MLP neurons of a small language model. Each row is named by its layer, matrix (up: input weights; down: output weights) and neuron, and shows model dimensions 64-191. Each number is 200 + 20 x the weight over its row's rms, rounded and kept within 0 to 999.
After each neuron's rows, "fires in" lists the words (lower case) most often at its 100 highest values on Wikipedia text that the model never trained on; "fires before" lists the tokens most often just after its 100 highest values on Wikipedia text that the model never trained on.

L6.up594,194,213,174,214,245,213,219,197,236,217,231,244,189,207,206,201,214,229,238,190,185,166,219,186,156,194,177,183,229,187,144,221,229,182,188,203,213,250,229,187,166,197,187,201,155,195,190,211,176,257,194,236,220,195,212,200,228,206,216,203,194,210,181,220,211,203,205,234,248,229,177,221,205,209,189,206,208,182,198,235,184,223,223,194,201,184,190,178,182,198,200,168,181,203,187,203,173,182,187,185,206,191,207,202,177,216,195,220,199,206,196,219,210,207,200,231,193,193,194,239,207,179,198,209,201,183,187,208
L6.down594,200,231,228,240,216,209,203,182,197,185,211,202,185,207,229,223,230,166,165,197,234,197,180,206,209,196,211,226,190,232,220,212,237,217,163,253,202,176,215,187,177,203,193,200,168,221,205,152,182,225,187,217,210,215,225,206,198,182,204,203,189,194,204,206,151,186,200,205,215,215,198,196,190,205,207,203,218,175,196,187,217,196,211,260,173,185,253,186,197,194,222,206,216,211,228,205,163,204,186,198,206,197,170,218,189,221,179,216,206,216,177,196,179,204,195,220,202,206,187,190,191,188,209,206,207,169,184,214
fires in: "however", "such", "not", "also", "furthermore"
fires before: ",", " as", " to"

L11.up888,216,180,177,210,192,176,185,169,171,184,173,187,178,196,203,184,211,170,209,211,200,220,199,156,208,204,170,197,206,189,167,228,223,222,222,214,199,194,180,228,203,222,213,209,176,211,182,188,193,219,191,193,206,195,211,215,214,194,164,204,176,214,230,218,227,215,169,237,194,203,189,225,177,224,182,181,202,168,211,214,200,224,194,193,233,219,209,186,209,193,167,216,196,208,214,197,216,177,200,184,216,183,259,193,217,176,231,196,207,220,163,199,193,194,196,220,225,192,204,175,189,178,190,198,205,215,181,222
L11.down888,216,181,239,214,242,202,198,162,170,244,188,195,231,208,181,189,216,201,187,157,237,189,226,187,204,204,196,222,205,217,193,219,204,192,170,218,215,202,221,202,210,202,164,186,205,188,216,218,229,204,199,222,222,183,204,166,217,179,193,183,188,196,171,229,192,189,207,221,203,203,200,175,201,213,184,204,178,203,216,168,177,210,217,249,185,214,228,190,147,204,209,199,190,209,206,245,229,198,218,190,184,183,186,175,203,218,192,190,211,184,185,216,189,197,177,206,204,214,219,218,189,186,197,212,182,205,202,189
fires in: "of", "at", "member", "in", "part"
fires before: " the", " of", " by"

L4.up1023,188,205,198,170,184,188,216,194,176,192,206,175,153,215,203,188,235,200,214,226,211,177,196,157,163,199,162,187,193,230,198,210,217,217,210,207,189,200,206,172,202,237,207,198,166,210,167,195,200,241,232,192,210,182,209,180,224,220,172,226,235,189,207,215,212,195,224,198,161,222,186,187,200,230,214,187,183,185,193,213,206,220,216,183,206,219,177,207,225,190,183,207,215,224,223,196,179,183,188,189,209,209,219,211,224,220,203,215,203,183,191,195,213,173,161,216,223,213,216,196,194,190,180,200,194,220,207,220
L4.down1023,180,198,167,168,202,196,199,199,207,204,157,188,209,223,215,180,180,178,195,192,181,200,234,199,193,208,178,241,210,157,194,189,181,187,196,213,186,190,193,188,214,208,153,218,226,197,217,189,193,197,177,200,206,161,188,194,198,203,200,171,255,202,226,184,236,180,201,235,200,224,173,220,216,189,209,226,185,171,192,174,216,238,227,204,219,170,245,160,185,191,217,216,189,227,209,206,209,222,208,204,234,179,173,192,167,209,203,184,177,236,204,201,189,182,184,207,203,189,205,202,192,204,187,179,193,205,172,171
fires in: "during", "at", "according", "despite", "with", "under"
fires before: " the", " to", " his", " this", "ed"

L4.up522,180,200,189,204,201,220,158,153,198,202,197,185,210,232,225,197,203,203,191,201,199,246,188,175,162,209,166,194,203,196,182,230,224,171,199,191,215,187,223,201,215,200,158,198,190,165,221,226,174,187,166,185,189,208,230,198,190,201,197,217,196,203,217,181,208,226,219,246,200,237,203,195,181,190,195,178,210,202,227,216,189,213,265,179,205,181,231,209,189,203,267,219,197,211,176,231,197,195,187,196,226,189,181,182,150,213,182,218,171,210,211,231,188,189,183,190,206,181,189,225,197,200,202,170,193,211,207,205
L4.down522,208,180,206,233,232,236,232,158,190,167,186,202,177,205,202,201,208,193,201,217,197,169,227,181,152,193,193,210,258,172,169,263,232,214,261,224,220,205,183,202,210,205,195,179,190,199,157,203,213,186,212,204,197,222,212,194,180,196,219,185,235,187,225,188,224,260,208,193,216,181,199,240,201,180,242,194,208,178,230,189,190,196,212,191,194,193,217,236,195,202,198,216,203,214,212,178,207,192,218,203,226,242,194,192,159,186,176,234,183,164,204,196,184,224,179,204,203,207,184,171,214,201,210,225,201,202,176,187
fires in: "can", "may", "could"
fires before: " be", " also", " have"

L14.up148,200,189,211,203,213,199,198,203,195,193,207,186,197,227,201,187,178,183,175,245,234,156,230,192,222,149,183,183,210,213,207,226,273,204,191,210,203,184,203,185,192,204,174,210,117,187,174,210,173,188,222,187,171,215,232,176,210,226,185,230,189,235,238,189,192,191,197,191,215,221,215,199,199,154,204,185,183,191,212,213,195,209,253,188,234,191,231,187,206,208,228,211,213,202,226,238,175,163,182,191,221,211,172,194,163,209,206,222,204,215,162,206,168,251,181,192,227,211,195,209,206,194,227,174,185,201,191,186
L14.down148,228,220,200,178,189,191,213,197,190,212,164,203,229,199,190,189,180,230,155,206,174,217,179,204,188,215,200,238,219,194,217,169,173,199,208,193,160,224,222,218,208,216,217,224,274,217,213,201,198,229,208,201,192,198,198,216,190,207,206,178,214,209,216,185,181,215,207,174,198,208,195,191,222,202,170,196,183,177,214,198,218,168,198,207,189,227,182,185,195,180,191,217,221,191,188,220,205,223,197,212,223,195,221,197,204,202,197,227,171,216,208,214,245,202,195,170,192,215,207,205,169,205,167,174,178,185,198,231
fires in: "did", "would", "will", "does", "went", "came"
fires before: " not", " be", " to", " have"

L4.up517,193,196,212,211,198,194,186,176,176,226,166,213,172,187,242,197,224,158,160,160,186,243,215,203,208,160,193,189,188,203,168,183,207,177,255,215,211,224,207,186,173,235,223,200,205,228,209,190,177,234,210,187,226,209,203,178,201,197,168,256,214,210,175,217,201,171,192,187,199,205,208,167,182,194,209,201,214,187,188,219,193,213,206,205,186,196,248,197,216,191,211,160,172,245,208,200,157,191,181,201,201,195,246,185,227,217,201,180,179,227,168,216,241,203,165,212,193,190,186,179,228,196,174,185,214,214,195,203
L4.down517,178,174,221,232,201,212,210,217,178,196,182,180,224,175,171,231,157,223,219,253,207,203,203,213,230,204,194,204,178,161,192,185,189,207,217,185,181,214,213,206,208,204,195,152,212,174,218,174,207,232,186,220,167,206,194,236,221,200,226,173,187,207,214,190,184,201,196,183,206,185,197,210,173,221,177,207,164,242,181,201,211,236,176,220,211,203,232,237,187,174,206,243,201,192,188,193,195,215,197,192,185,213,218,180,137,200,176,193,216,200,240,167,220,202,217,203,211,242,179,197,215,191,217,175,229,215,195,181
fires in: "part", "example", "led", "result", "resulting"
fires before: " of", " to", ",", " in", "ing"

L4.up520,211,235,186,197,187,210,187,186,183,217,195,176,169,210,206,179,204,170,220,240,207,184,184,178,184,179,183,168,210,187,191,237,196,172,209,207,210,184,193,203,203,195,159,218,183,197,190,248,160,229,207,193,229,192,174,175,225,211,202,223,234,185,211,190,206,198,210,191,225,229,202,214,200,202,220,200,183,172,184,192,192,220,198,191,221,199,206,182,236,202,213,198,238,206,189,233,178,201,222,188,198,242,235,209,223,223,205,250,231,205,220,179,198,225,176,183,198,217,192,188,226,194,180,177,200,188,198,182
L4.down520,164,169,182,206,199,191,227,220,200,171,217,255,221,203,200,200,220,220,204,224,170,167,163,195,182,196,196,192,186,222,207,182,182,229,199,194,238,221,231,198,189,178,155,226,221,205,221,187,214,180,239,214,198,245,188,193,221,187,193,203,152,222,171,178,216,222,186,216,245,173,178,193,201,220,187,224,247,189,195,185,204,211,200,209,191,181,208,232,191,194,196,218,193,196,178,166,221,206,192,198,177,209,200,220,205,209,232,208,189,201,215,249,189,180,228,176,188,187,221,186,198,205,207,233,138,220,182,230
fires in: "born", "returned", "back", "close", "signed", "married"
fires before: " to", " in", " on", "."

L4.up8,205,207,188,210,220,186,193,199,197,181,211,199,171,212,194,192,183,227,199,195,188,150,196,181,178,221,196,168,213,242,196,218,219,181,214,184,195,218,206,210,176,228,183,196,183,214,202,178,181,222,181,172,209,205,187,212,205,216,178,231,219,166,208,172,217,202,208,218,224,210,209,175,167,224,204,185,198,178,199,216,188,216,192,196,210,208,204,227,206,179,196,181,203,216,194,221,223,195,190,186,208,191,226,168,237,233,225,213,230,192,179,215,223,193,195,179,180,206,191,208,226,193,183,212,188,186,196,210
L4.down8,218,191,208,172,175,185,237,195,182,190,208,201,212,238,210,202,199,195,222,187,183,228,232,154,213,218,147,218,171,216,204,211,249,239,199,193,217,252,194,206,195,191,184,205,173,186,207,208,200,221,186,219,210,187,239,195,217,184,194,241,188,189,214,210,185,205,233,186,239,237,227,181,198,211,241,199,193,173,243,200,214,233,203,209,215,193,193,214,196,187,176,221,216,180,199,249,206,216,185,209,196,206,190,179,205,233,258,215,181,199,224,188,175,189,218,200,200,240,237,198,216,198,203,175,178,173,206,195
fires in: "such", "according", "described", "since", "compared", "included"
fires before: " to", " as"

L14.up704,217,222,204,185,211,172,208,205,178,211,207,168,175,233,239,207,196,223,216,176,163,224,200,190,165,214,178,211,199,208,230,176,174,184,219,206,201,175,229,170,219,184,199,190,195,216,186,212,177,212,187,214,208,228,252,220,208,195,211,227,225,166,195,202,179,185,215,253,197,191,157,181,232,220,193,216,179,200,202,233,204,229,200,190,207,196,212,194,219,224,233,197,221,242,183,218,209,205,201,195,213,251,185,182,219,204,195,209,209,224,177,177,222,178,175,181,199,225,206,209,193,231,205,192,170,201,200,180
L14.down704,204,198,208,231,201,222,205,201,193,215,160,179,217,212,189,223,221,185,196,211,234,222,205,187,179,157,165,177,205,190,191,182,152,210,153,219,165,201,190,182,224,209,229,222,206,190,194,198,216,174,205,211,235,216,207,210,199,180,182,200,228,222,234,203,192,185,210,188,178,196,243,207,213,218,172,192,224,223,214,226,171,210,129,251,204,190,221,201,239,190,184,229,185,187,181,194,173,216,180,203,205,173,185,185,230,175,223,206,216,172,194,223,191,206,236,219,186,179,168,201,195,189,187,203,193,220,208,200
fires in: "such", "favelas"
fires before: " as", "s", "vel", "n"

L16.up532,189,205,217,207,195,201,214,171,205,228,237,206,172,206,221,209,218,196,216,199,167,200,223,210,199,224,225,191,194,210,210,213,200,187,209,225,193,175,222,220,189,201,177,221,201,206,196,211,146,248,215,191,214,196,152,198,195,180,167,223,177,194,202,174,176,217,231,191,207,182,185,202,229,204,212,207,200,157,197,189,183,231,200,208,187,180,226,199,206,215,192,186,229,224,198,229,218,194,213,205,185,212,239,199,201,208,215,162,168,198,231,200,208,242,181,226,178,195,210,197,207,185,177,209,219,212,175,168
L16.down532,189,187,183,223,202,185,210,235,186,207,232,197,219,197,198,202,195,222,222,177,188,163,205,173,199,200,156,227,220,200,195,167,185,184,192,216,211,210,201,174,196,188,226,189,233,183,213,182,206,200,191,194,178,203,194,209,200,206,213,210,214,172,182,221,209,171,185,206,199,212,176,190,233,205,225,194,170,204,204,214,207,260,183,216,233,229,178,188,188,159,231,176,172,212,196,181,211,189,224,166,199,201,210,186,171,252,204,195,228,226,204,179,227,205,226,208,192,212,182,234,230,187,215,233,168,185,161,201
fires in: "on", "according", "addition"
fires before: " to", " the", ","

L15.up141,185,195,214,211,190,198,191,212,185,232,197,218,206,242,213,206,218,200,184,203,193,180,208,203,198,214,177,155,192,231,190,217,201,195,210,228,204,191,173,197,174,197,224,206,169,185,202,219,198,222,242,186,157,202,192,198,223,214,183,217,205,203,145,201,216,213,212,205,221,212,240,194,186,175,180,216,212,200,212,200,178,230,198,195,189,176,225,218,204,195,194,208,177,209,207,224,182,192,195,216,197,175,217,246,182,215,227,205,172,173,186,216,199,222,202,198,215,178,215,200,158,222,167,197,230,196,182,219
L15.down141,213,175,208,211,174,183,234,193,173,188,239,209,168,211,224,184,179,239,207,206,178,202,183,199,204,195,201,187,190,208,198,197,189,193,180,224,209,241,216,202,215,203,189,223,227,180,187,227,209,200,230,247,175,224,202,212,181,193,188,159,201,223,204,194,171,205,209,220,193,200,208,223,181,216,203,203,217,193,202,206,180,247,169,260,193,183,213,178,203,177,198,183,182,229,225,192,198,214,229,222,194,281,191,182,207,180,189,224,171,204,204,173,182,171,204,187,172,239,183,204,189,237,221,159,216,166,187,217
fires in: "that", "of", "into", "in"
fires before: " the", " a", " he", " \""

L11.up343,182,203,214,183,181,205,221,215,195,183,206,220,205,177,209,181,240,220,213,229,190,210,187,190,193,187,172,183,224,190,219,210,180,196,191,242,173,237,204,170,178,211,236,206,177,194,220,193,178,233,207,177,190,207,172,173,202,225,188,219,233,180,209,170,230,182,182,180,195,233,186,216,215,189,186,215,192,175,172,199,195,223,221,194,227,187,179,183,229,172,183,169,210,205,180,225,199,175,172,202,180,238,185,208,229,224,205,231,171,208,186,224,179,206,170,183,210,205,208,213,196,205,190,180,210,191,216,218
L11.down343,200,191,206,206,183,189,213,191,189,217,215,199,202,190,215,188,208,192,226,195,189,163,194,214,237,232,191,177,153,183,207,176,183,206,186,178,214,186,181,208,212,182,161,217,198,190,206,196,246,183,178,186,199,194,160,214,213,206,216,170,193,200,221,229,200,246,194,226,229,227,217,216,199,192,179,192,242,230,207,191,207,199,178,269,235,170,223,193,194,177,219,213,214,189,230,163,185,229,207,205,229,212,207,195,205,174,230,205,215,216,195,158,210,184,206,192,188,222,203,226,210,229,236,183,191,183,181,195
fires in: "there", "however", "according", "on", "in", "said"
fires before: ",", " to", " in", " was", " the", " that"